Weights of a small transformer language model.
Size: 12 layers, 6 heads of 64.
Architecture: RMSNorm before each block, rotary positions, normalized queries and keys.
Training: a variant of Adam for these matrices, 491M tokens, 3743 steps.
MLP neurons of a small language model. Each row is named by its layer, matrix (up: input weights; down: output weights) and neuron, and shows model dimensions 0-95. Each number is 128 + 24 x the weight over its row's rms, rounded and kept within 0 to 255.
A block is one neuron, or neurons of one layer that tend to fire together. Before each block is what it responds to, as a language model described it from the Wikipedia text at the highest values.

Description: Hyphens joining codes and numbers. Hyphens, dashes, slashes or spaces joining a name or number to a following number or word part, e.g. ISBN check digits (…122-2), model names (ZAZ-1105), scores (86–78), compounds (market-oriented).
L9.up115 [138 134 144 147 138 134 126  96 145 167 130 133 137 174  94  71 140 131 155  82 142 147 117 118  87 116 110 129 133 110  99 119 166 114 156 143 118 116 132  97 135 166 108 162 115 108 135 138 168 124  95 151 127 125 122  72 130 115 158 138 102  99 141 107 121 129 141 144 116 122 113 146  87  92 154 123 149  90 192 124  93 103 124 135 147 157 105 101 162 134 113 137 109 105 129 135]
L9.down115 [143 129 106 104  99 133 127 129  89 100 156  86 150 102 128 140 132 119 114 116 164 144 142 103 119 124  76 123 130 104  77  70 122 113 171  92 148 126 121 128 130  81 124 127 174 117 147 133 156 153 129  97 119 125  77  98 124 116 109 120 115 147 100 112  95  94 129 134 142 160 110  99 136 149 125  86 142 128  68 173 168 141 116  63 171 154 126 122 113 115 127 128 113 147 135 116]
L9.up876 [145 142 124 101  94 107 124 117 122 127 109 117 164 168 139  96 108 100 129 143 128 151 145 142 134 174 111  66  91 108  92 113 146  98  76 118 103 124  77 149 136 126 152 142 139  95 119 125 127 195 101 108 143 183  99  95 136 128 128 106  99 101 133  94 135 125 110  83 135 148 176  98 124 125 140  70 139 148 112 122 124 108 165 191 119 148 129 151 206 109 136 124  85 130 104 141]
L9.down876 [155 122  91  72 106  97 127 148 121 134 143 129 145  96  96 154 127  72 123 170 145 148 155 107 126 125  90 131 109 133 130 108 134 122 104 114 124 151 154 150 130 164 122 106 114  88  81  98 184 131 114 101 134 145 169 139 126 120 105  80 109  84 150 143 135  94  89 155 106 148 102 158 114 129 121 113  75 131 153 178 151 177 131 132 178 141 126 156 129 154 133 142 112 155 138 151]
L9.up1199 [138 108  84 147 124 141 121 112 115 107 101 116 113 119 145 147 144 133 129 143 157 114  99 128  74 135 137 135 101 139  93 120 136 132 109  99 124 103 102 134 158 124 113 118 146 133 132 158 164 133 154  72 153 154 139 141 113 103 143 122 156 115  66  83 125 121 124 101 147 113 136 156  71 160 141 137 128  93 115 105 130 149 144 155  82 137 139 152 127 123 136  90  98  91 108 149]
L9.down1199 [ 84  92 106 108 143 156 149 150 145 103 132 137  92  72 132  92 107 137 140 116 173 134 140 135 107 155 120 179 151 143  92 144 157  91 151 151 119 169 203  90 137 139 124 162 144 115 140 142 136 113  87 122  96 150 122 141 114 113 108 123 112 118 142 164 122 116 127 132 130 167 110 151 151 139 127 113 113 146 175 162 137 149 172 156 150  99  77 129 141 149 170 139 103 164 185 135]
L9.up1251 [ 93 155 126 221 128 117 129 152 120 158 104 149 133 162 120 162 129 113 101  72 162 159  73 127 133 105 109 112 128  94 133 121 123 136 142 139 144 143 117  91 129 117 101 170 111 172 123 162 142 104 113 148 159 142 114  97 117 129 124 132 126  91 132 116 119 111  95 174 137 104 141 154 113 138 131 143  87 109 142 128 109 153  99 179 148 156 145 133 139 135 163 130 114  81 140 136]
L9.down1251 [116 161 107  93 119 161 123 102 159 126 130  96 126 112 119 136 125  79 151 150  80 105 112 125  97 116 117 139 147 152 125 146 146 145 112 114 133 149 125 129 110 154 152 105 143  72 126 129 108  97 120 113 132 134 129 139 133  99 136 148 103 128 104 145 123  88 108 109 109 155 136 141 128 159 162 122 109 120  99 107 148 139 149 117  90 160 112 101 115 165 115 134  74 142 116 111]

Description: Infobox parenthetical closers. Closing parentheses after a year or age in infobox fields, as in Population (2020), aged 97; also commas or in before place names.
L4.up124 [192 155  89 146 142 165 134  62 123 190 117 168 143 102 116 159 103 136 152 129 127 157 143 111 153 137 135 122 110 108 132 147 121 158 129 134 118 136 116 122 138 105 129 180 157 142 128 148  93 117 129 125 115 114 119 184 135 129 138 115 111 130 123 122 130 115 155 136 123 118 139 117  88 128 138 121 110 118 141 145 128 140 134 114 124 124 158 135 174 102 138 148 147 137 124 180]
L4.down124 [145 131 158 112  93 100  84 105 142 136 125  76 131 113 155 126 115  77 171 131 114 111 147 151 128 150  91 137 176 162 145 116 122 100 139 150 104 125 103 129 117  97 115 117 104 115 147 102 112 117 128 130 156 126 162 164 129 139 153 174 157 109 131 135 105 111  97 178 144  75 138 123 143 113 125  90 134 104 133 103 176 134 133 134 125 169 102  93 161 155 113 121 188 121 124 143]
L4.up366 [157 185 116 129 131 114 159 126 102 168 104 162 128 116 116 152 140 105 166 110 138 143 125 141 142  92 117 115 137  94 121 120 145 173 138 146 155  99 149 156 180 117 104 149 129 139 147 143 128 153 117 165 132 134 126 156 132 123 136 145 130 118 155 152 134 145 173 143 160 129 154 121 127 119 112 139  81 126 138  96 137 157 135  79 143 153 122  93 180  98 154 109 135 116 124 143]
L4.down366 [126 132 106 132 117 108 141 108 165  90  85 128 124 152 164 135  72 133  92 156  79 122 138 135 120 167 111 151 150 154 152 119 124 164 198 136 120  95  88 106 115 117 187 137 133 120 114 144 151 132 157 109 156 139 149 182 104 123 135 101 152 140 118 147 135 143 115 156 136  83 155 168  70 134 168  96 129 123 120 136 112 146 136 119 130 151  85 121 128 115 129 143 127 133 112  94]
L4.up560 [131 165  96 130 125 120 156  69 123 163 150 158 103 104 132 112 111 116 119 120 148 163 144 109 142 122 141 130  94 145 129 161 112 103 165 141  97 145 131  90 156 143 103 165 119 163 135 164 111 122 109 112 135  95 127  84  97 124 158 144 118 122 123 103 145 174 145 102 122 138 120  91 149 131 159 116 125 103 126 121 167  90 192 131 138 113 144 141 124 150 141 129 133 158 125 101]
L4.down560 [122 104 106 136  77 137 139 176 101 108 118 132 133 148 154 169 163  96 139 118  99 102 142 130 151 183 146 150 138  97 134 161 159 150 140  99 118 107  98 102 125 139 124 108  94 146 119 122 121 150 122 127 169 118  85 161 158 121 117 133 162  64 114 144 125 164 165 149 157 150 152 127 138 146 110  92 136 136 158 143 138 136 136 157 113 156 129 122 157 160 128 133 111 109 117  77]
L4.up1445 [136 133 116 168 154 129 121 144 160 124 130 148 133 159 110 137 100  85 137 107 126 165 136 124 118 132 121 126 106 153 131 132 107 156 136 126 114 128  88 125 117 167 164 155 126 161 117 158 103 153 118  66 164  85 147 140  91 104 151 137 134 113 119 104 104 122 130 124  99 150 146  94 101 147 108 115 109 110 155 121 103 140 180 133 122 107 174 123 124 123 117 143 112 118 148 110]
L4.down1445 [142 182 119 147 101 153 147 127 150 159 171 143 109 124 120 145 105  99 141 125 106 133 139 119 128 144 156 160 135 110 149 169 132 116 100 141  83 137 125 147 110 161 163 126 109 179 100  96 128 163 152 117 162 132  85 144 103  86 151 112 173 116 123 118 131 153  97 137 140 129  97 124 104 103 141 100 116 157 150 124 148 115 128 125  84 123 118  99 150 157 146 139 143 134 119  87]

Description: Passive auxiliary verbs. Forms of be (was, were, is, to be, has been) used as passive auxiliaries before a past participle, as in were held, was made, to be deployed.
L9.up392 [123 126 141 134 139  99 166 107 162 118 128 112 102 145  78 118 149 148 128 128 125 106  96 128 119 124 127 100 116 125 129 142 137 154 149 104 120 138 112 130 131 134 117 150 113 115 121 134  87 122 102 147 118 140 114 151 158 154 126 143 153  97  90 117 141 138 105 126 183 160 117 164 151 168 140 109  93 128 156 138 123 108  90 136 182 112  97 118 115 173  75 114 159 160  77 108]
L9.down392 [ 88 112 114 108 117 101 135 124 144 125 138 138 170  92  96  84 141 153 166 135 125 120 183 139 129 146 124 115 136 188 101 116 111 122 133  99 152 142 121 122 131 125  90  90 116 126 109 124 148 122 117 107  60 117 138 165 136 127 152 149 136 113 107 101 144 118 158 137 120 154 144 132 134 161 105 128  78 126 169 148 134 141 118 113 159 106 183 108 114 129  92 143 121 148 149  79]
L9.up896 [118 117 118 149 127 128 144 139 122 129 110 152 133 146 121  94 143 150 142 163 113 127  94 102 109 100  89  90 123 137 136 150 153 134 140  86 121 125 149  98 169 100 119 130 109 126 111 116  72  88 117  99 110 123  92 104 126  86 105 162 166 103 112 125 129 149  66 109 119 134 133 144 128 172 140 136 103 121 153 101 135 101 144 136 108 151  99 111 120 135 115  93 169 153 132  99]
L9.down896 [ 61 120 160 141  96 159 167 118 170 142 114 154 142 104 173  93 146 116 184 115  79 129 124 132  94 155 110 122 107 193 117 136 131  88 150  84 140 130 137 108 120 124 110 135 119 110 116 127 125 122 120  93 102 105 115 105 148 152 130 144 155 112 153 143 163 137 122 113 133 149 123 175 130 150 115 141 125 129 140 139 111 145 124 102 145 116 148  81  91 112  74 110 152 113  96  63]
L9.up970 [123 127 131 151 133 164 126 116 131 136 146 123 140 126 160 125 148  91 136 149  98 106 133 128 184 159 114 125 123 130 140 158 146 126 151 106 106 132 131  84  92  61 143 171  95 123 143 106 103 116 126 120 120  65 118 144 146 141 127 115 142  94 121 114 127 137 104 115 176 140 172 183 141 125 135 129 126 108 149 141  80 138  70 138  90 150 175 125 124 162 126 139 122 125 165 120]
L9.down970 [124 114 150 135 137 122 107 114 145 111 138 133 106 114 106  98 153 119 170 106 100 119 132 154 190 124 127 122 151 164 122 149 160 103 100 165 174 118 117 134 134 117  97 131 155 140 126  82 122 123 115  97  90 115 123 174 118 146 138 103 141 121 130 121 132 149 116 170 114 163 171 157 117 124  93  99 136 125 127 160 112 157 108 118 124 100 109 113 162 157  90 123 130 155 132  67]
L9.up1438 [115 100 132 163 107 154 133 129 132 148  90 123 147 116 158 113 100 105 151 171 107 147 114 109 114 151 103 126 118 146 150 155 106 123 158 114  85 121 140 123 161 128 144 119 128  78 126 117 131 147 106 101 128  96 130 134 135  72 144 113 182 114 132 119 133 143 122 116 109  99 149 158 139 158 125 173  94 121 142  98 126 136 153 164 124 110 120 112 134 117 104 152 116 153 143 104]
L9.down1438 [ 88  97 105 170 113 130 134 121 130 158 113 148 156 150 112 136 189 141 153 131 133  99 123 116 135 137 126 124 120 136 119 132 106 134 100 126 104 171 127 145  72  94 112 131 116 153 108 107 135 158 171 139 129 148 163 125 132 149 105 150 154 132 157 118 131 161 129 129 113 140 132 137 113 103 152  86 150 130 105 157  86 138 113 128 127  66 170 160 145  83  91 116 141 156 106 122]

Description: Range dashes and mid-word pieces. En dashes and joiners (and, or, to) between numbers or paired items, as in 376–353 or 1336 or 1337; also mid-word pieces like ro in Astros, ep in gameplay.
L4.up172 [101 168 142 166 126 139 106 149 109  95 161  90 164 107 150  98 148  80 112 115  87 138 145  93 135 144 144 131 127 129  92 122 112 147  74 137 127 120 124 133 150 114  99 174 132 162 110 162 128 121 130 111 176 152  91 155 125 115 148 138 130 126 144 102 131 116 130 130 139 124 103 106 109 143 150 147 121  85 151 128 142  82  45 153 123 185  80  53 129 121 161 127 125 150 149 103]
L4.down172 [148 196 145 122 134 143 119  93 166 148 108 132 125 147 137 111 123 155 102  95 112  61  94 163 171 166 109 151 128 153 185 120 119 121 128 108 125  90 150 129 158 121 147 184 158  69 155 115 158 132 134 128 126 149 115 163 146 135 163  80 116 108 100 178 112 142 103 127  95 139 145 106  89 118 131 167  90 122 121  89 154 134 150 178 136 154  82 118 163 134 142 114 137 119 113 139]
L4.up184 [132 169 161 143 137 134 150 134 116 138 138 102 162  57 125 136 153  77  95 157 139 126  56 125 142 114 126 140 148  89 116 143 140  96 134 126 105  87 103 115 139 160 119 189 139 132 168 132 161 133 163 115 160  96  72 175 134  89 128 123 102 125 132 114 101 131 124 144 149 141 131 119 121 172 167 122  93 105 165 124 152 140 115 116 146 124 138  51 157 121 166  61 139 159 140 126]
L4.down184 [135 130 134 145 115  95 130 144 178 157 163 142 137 109 129 129 109 105 120 129 157 109 126  85 135 118 105  97 138 149 114  97 122 104 172 142 149 112 151 113 135 161  91 138 123 122 127 110 144 129 146 118 113 147  80 130 156 125 106  91 163 127 108 154 149 110  85  90 119 145 150 112  97 140 112 108 120  91  58 136 110 121 164 121 143 108 148 106 113 108  93 112 137 133 156 124]
L4.up262 [132 102 129 158 105  76 120 164 137 130 125 171 146 114 126 133 163 131  74 127 108 109 103 146 155 110 109 125 152  67 116 117 121 165 126 149 124 111 151 123 146 146 142 144 138 109 152 119 153 125 167 139 135 119 118 118 153 111 131 122 138 187 129 148 110 125 168 114 113 155 162 110 139 129 151 119 128 141 142  81 175  87  93 125 162 116 141 134 115 137 103  75 107 153 131 114]
L4.down262 [148 156 140 115  93 126 147 133 132 138 103  74 125 110 144 151 153 142 175 140 110  97 152 131  93 120 136 148  81 160 145 143 125 112 132 139 143 158 162 135  84 126 123  92 113 144  95 106 166 122 101 146 146 139 118 110 135 128 165 109 133 121 119 110 133  79 136 119 152 158 118 160  92 151 148 154  86 117  57 145 100 127 182 125  61 166 145 107  82 149 183 144  80  82 132 148]
L4.up335 [139 135  86 124 142 165 144 128 155 150  88 157 174 118 132 118 160  83 136 114 109 147 105 150 157 104 101  81 118 113  72 128 151 128 153 126 145 127 120 114 150 121 115 134 121 126  92 131 133 151 112 137 147 119  84 142  77  96 135 116 117 134  91 129 126 143 117 123 169 147 167 128 107 156 116 101 141 134 135 119 144 134 113 130 142 120 129 111 137 167 142  87 126 146 141 143]
L4.down335 [136  95 105 116 116 123  96 154 122  96 141 115  78 115  86 136 131 139 110 187 140 137 132  97 124 125 124 118 102 153 114 127  86 129  92 148 171 138 125 166 144 126 121 117 125 170 151 161 130 140 157 136 114 122 143 109 157 121 122  65 142  99 145 173 144 125 129 138  86 125  97 133 110 141 169 154 132  91 126 124 129 115  98 153 144  98 113 105 157 105 137 125 120 144 137 103]

Description: Before a second date. Connectors that directly precede a year or date, chiefly the "to" or dash of ranges like 1801 to 1804 or 1815–1896, also "(born" and "in".
L8.up911 [121 119 112  95 134 139 177 144 122 134 144 134 106 134 133 105 148 128 143 111 146 116 126 126 119 122 181 142 114 131  74 143 120 136  97 142 143  97 150 147 126 145 136 141 153 109 134  92 147  97  88 150 141 129 150 138 131 125 154 160  98 158 143 136  93 150 122  96  91 160 109 102 122 116 136 106 107 143 137 118 146 116 103 131 140 126 111 104 129 137 134  86 162 138  73 144]
L8.down911 [125 152  93 117 102 118 172 120 132 166 138 127 143 134 109 133  95  90  97 158 123 127 139 154 131 116 131  90  74 131 150 130 147  98 111 121 163 121 126 161 158 165 118 109 132 149 124 111 143 152 132 134 116 141  92 135 112  60 135  92 119  92 162 126 128 150  54 160 136 100  99 129 144 137  86 125 143  93 153 144 135 155 132  93 120 157  97 120 100 127 124 131 174 166  90 137]

Description: Line-closing tokens. Closing tokens that end a line or unit, usually just before a line break: closing parentheses after years in lists, heading markers like ==, and table pipes.
L9.up111 [144 106 105 115 158 158 126 145 125  97 133 119 102 124 111 144 124  85 115 144  65 158  87  87 147 100 107 111  82 133 142 103 110 140 131 105 126 135 139 148 135 133 111 146 154 170 142 111 129 100 107 132 191 134  97  92 118 149 124 112  85 136 130 125 135 107 119 126 152 127 143 147 171 149 103 141 155 196 136 123 119 124 118 143 107 141 130 131 123 138 139 142 108 118 137 126]
L9.down111 [158 115 163 110 134 161  91 111 146 103 101 120 140 111 155 141 134 117 147  88 110 136 129 137 133 149  91 127 144 145  92  76 148 104 125 147 128 158 131 107 139  95  98  65  93 150 105 133 122 116 133  95 134 120 101 125 133 132 141 114  94 155 130 127 112  98 139 118 147 146 124  99 147  89 122 100 171 110 106 113 139 121  78 127 165 114 163 163  90 117 126 142 124 146 109 103]
L9.up1355 [132 110 117 169 172 154  96 140 120 114 128 103 153 101  99 144 133 117 121 132 117 117 115 132 151  78 117 132 147  99 135 136 156 104 152 146 133 142 127  90 163 167 108 140 129 159 142 125 129 115 113 113 162  90 156 125 139 120  88 141  84  97  86 137 129 133 140 143  95 154 116 188 128 118 128 116 116 182 156 153 140 126 128 107 150 131 140 115 154 144 125  57 108 139 121 131]
L9.down1355 [117 167  87 149  99 151 122 132 111  94 130 104 158 102 141 120 128 175 105 155 113 166  94 136 164 163 112 147 123 140 128 140 105 116 145 152 138 170  86 152  94 118 100 131  84 122 141 151  99  99 157  84 109 137 127 172 115 135 135 158 156 148 144 175 155 130 103 147 118  87 118 140  72 119 116 144 154 100 109 136 145 140 159 125 173 122 165  87 134  96 141 146 161 155 132 149]
L9.up1461 [131 156  95 146 151 137  94  85 174 138 125 122 127 110 181 114  95 147 111 113  98 165 100 125 147 118  98  97 113 111 158 127 123 135 139  96 146 116  87  96 103 105 136 178  88 123 104 101 174 100 114 128 166 137 120 101 117 134 122 175 125  99  94  76 120 126 123 106 132 115 151 141 121 151 136  75 116 116 108 112 121 121 133 170 144 133 136 137 157 121 126 115  58 145 108  98]
L9.down1461 [137  92 111 127 111  71 114  82 132 161 164 134 119 139 108 140  88  89 129 126 103 199 157 119 151 132 118  86 115 142 132  83 103 119 117 140 120 132 104 116 125 170 100  95  59 106 123 140 121 119 169 114 164 111 138 115 184  93 113 156  86 137 108 128 160 102 105 116 123 122 145 145 148 126 112 111 167 163 147 115 110 113 174 145 131  90 116 151 130 153 112 111  89 161  95  78]
L9.up1503 [166 139 190 155 181 139 127 120 103 115 137 166 120 146  79 138 167 159 149 115  72 153 117 116 140 154 163 135 123 112 126 121 153 131 163 129 141 142 128 181 148  83 138 127 116 130 129 147 131 108 112 162 157 149 115 132  90 130 139 138 106 147 108 134 127 138 126 148 137 106 143  93 111 133 157 172 121 159 160 114 152 121 129 147 143 137 109 145 101 139 100 123 137 136  86 122]
L9.down1503 [141 131 212 190 152 106 152 130  98 129 136 141 119 133  89 140 156 163 131 154  99 161 108 128 145 144 125 126 157 124 134 107 140 122 147 109 140 156 124 141 173  85 164 167 136 112 112 124 110 105 136 134 137 150 144 115 122 135 164 141 114 151 130 154 126 135 123 149 157 115 130 139 102 113 146 207 116 114 149 113 172 134 147 166 145 166 122 131  82 148 159 111 146 150 111 170]

Description: Copula after subject noun phrase. Linking verbs such as was, were and is right after a long noun-phrase subject ("the number of shifts was", "the results were"), often one introducing a quantity or measure.
L8.up639 [117 116 126 131 114  51 136 148  96 100 148 157 112 100 143 115 120 138 105 135  84 103 142 128 124 122 115 119  95 127 140 129  86 108 117  97 138 124  83 114 101 141 134 126 161 149 142 122 125 149 163 112 106 138 143 143  88 134 112 150 118  98  60  84 153 150  91 140 123 145 129 147 151 145 120 144 118 171 180 139 135 131  81 127 138 146  83  68 126 123 123 140 121 138 115 122]
L8.down639 [118 121 133 134 137 127 106  86 116  89 132 127 123 124 104 129 128 151 125 106 139 106 108 121 140 178 140 149 112 171 110 125 137 143 159 151 104 182 132 116 107 128 116 141 135 131 125 151  98 147 133 127 123 112 199  91 140 160 125 144 112 166 137 131 136 128 118 148 117 106 118 113  96 161 120 122  88 164 113 144 127 110  86  78 169 147  76 100 162 136 164 111 179 142 113 147]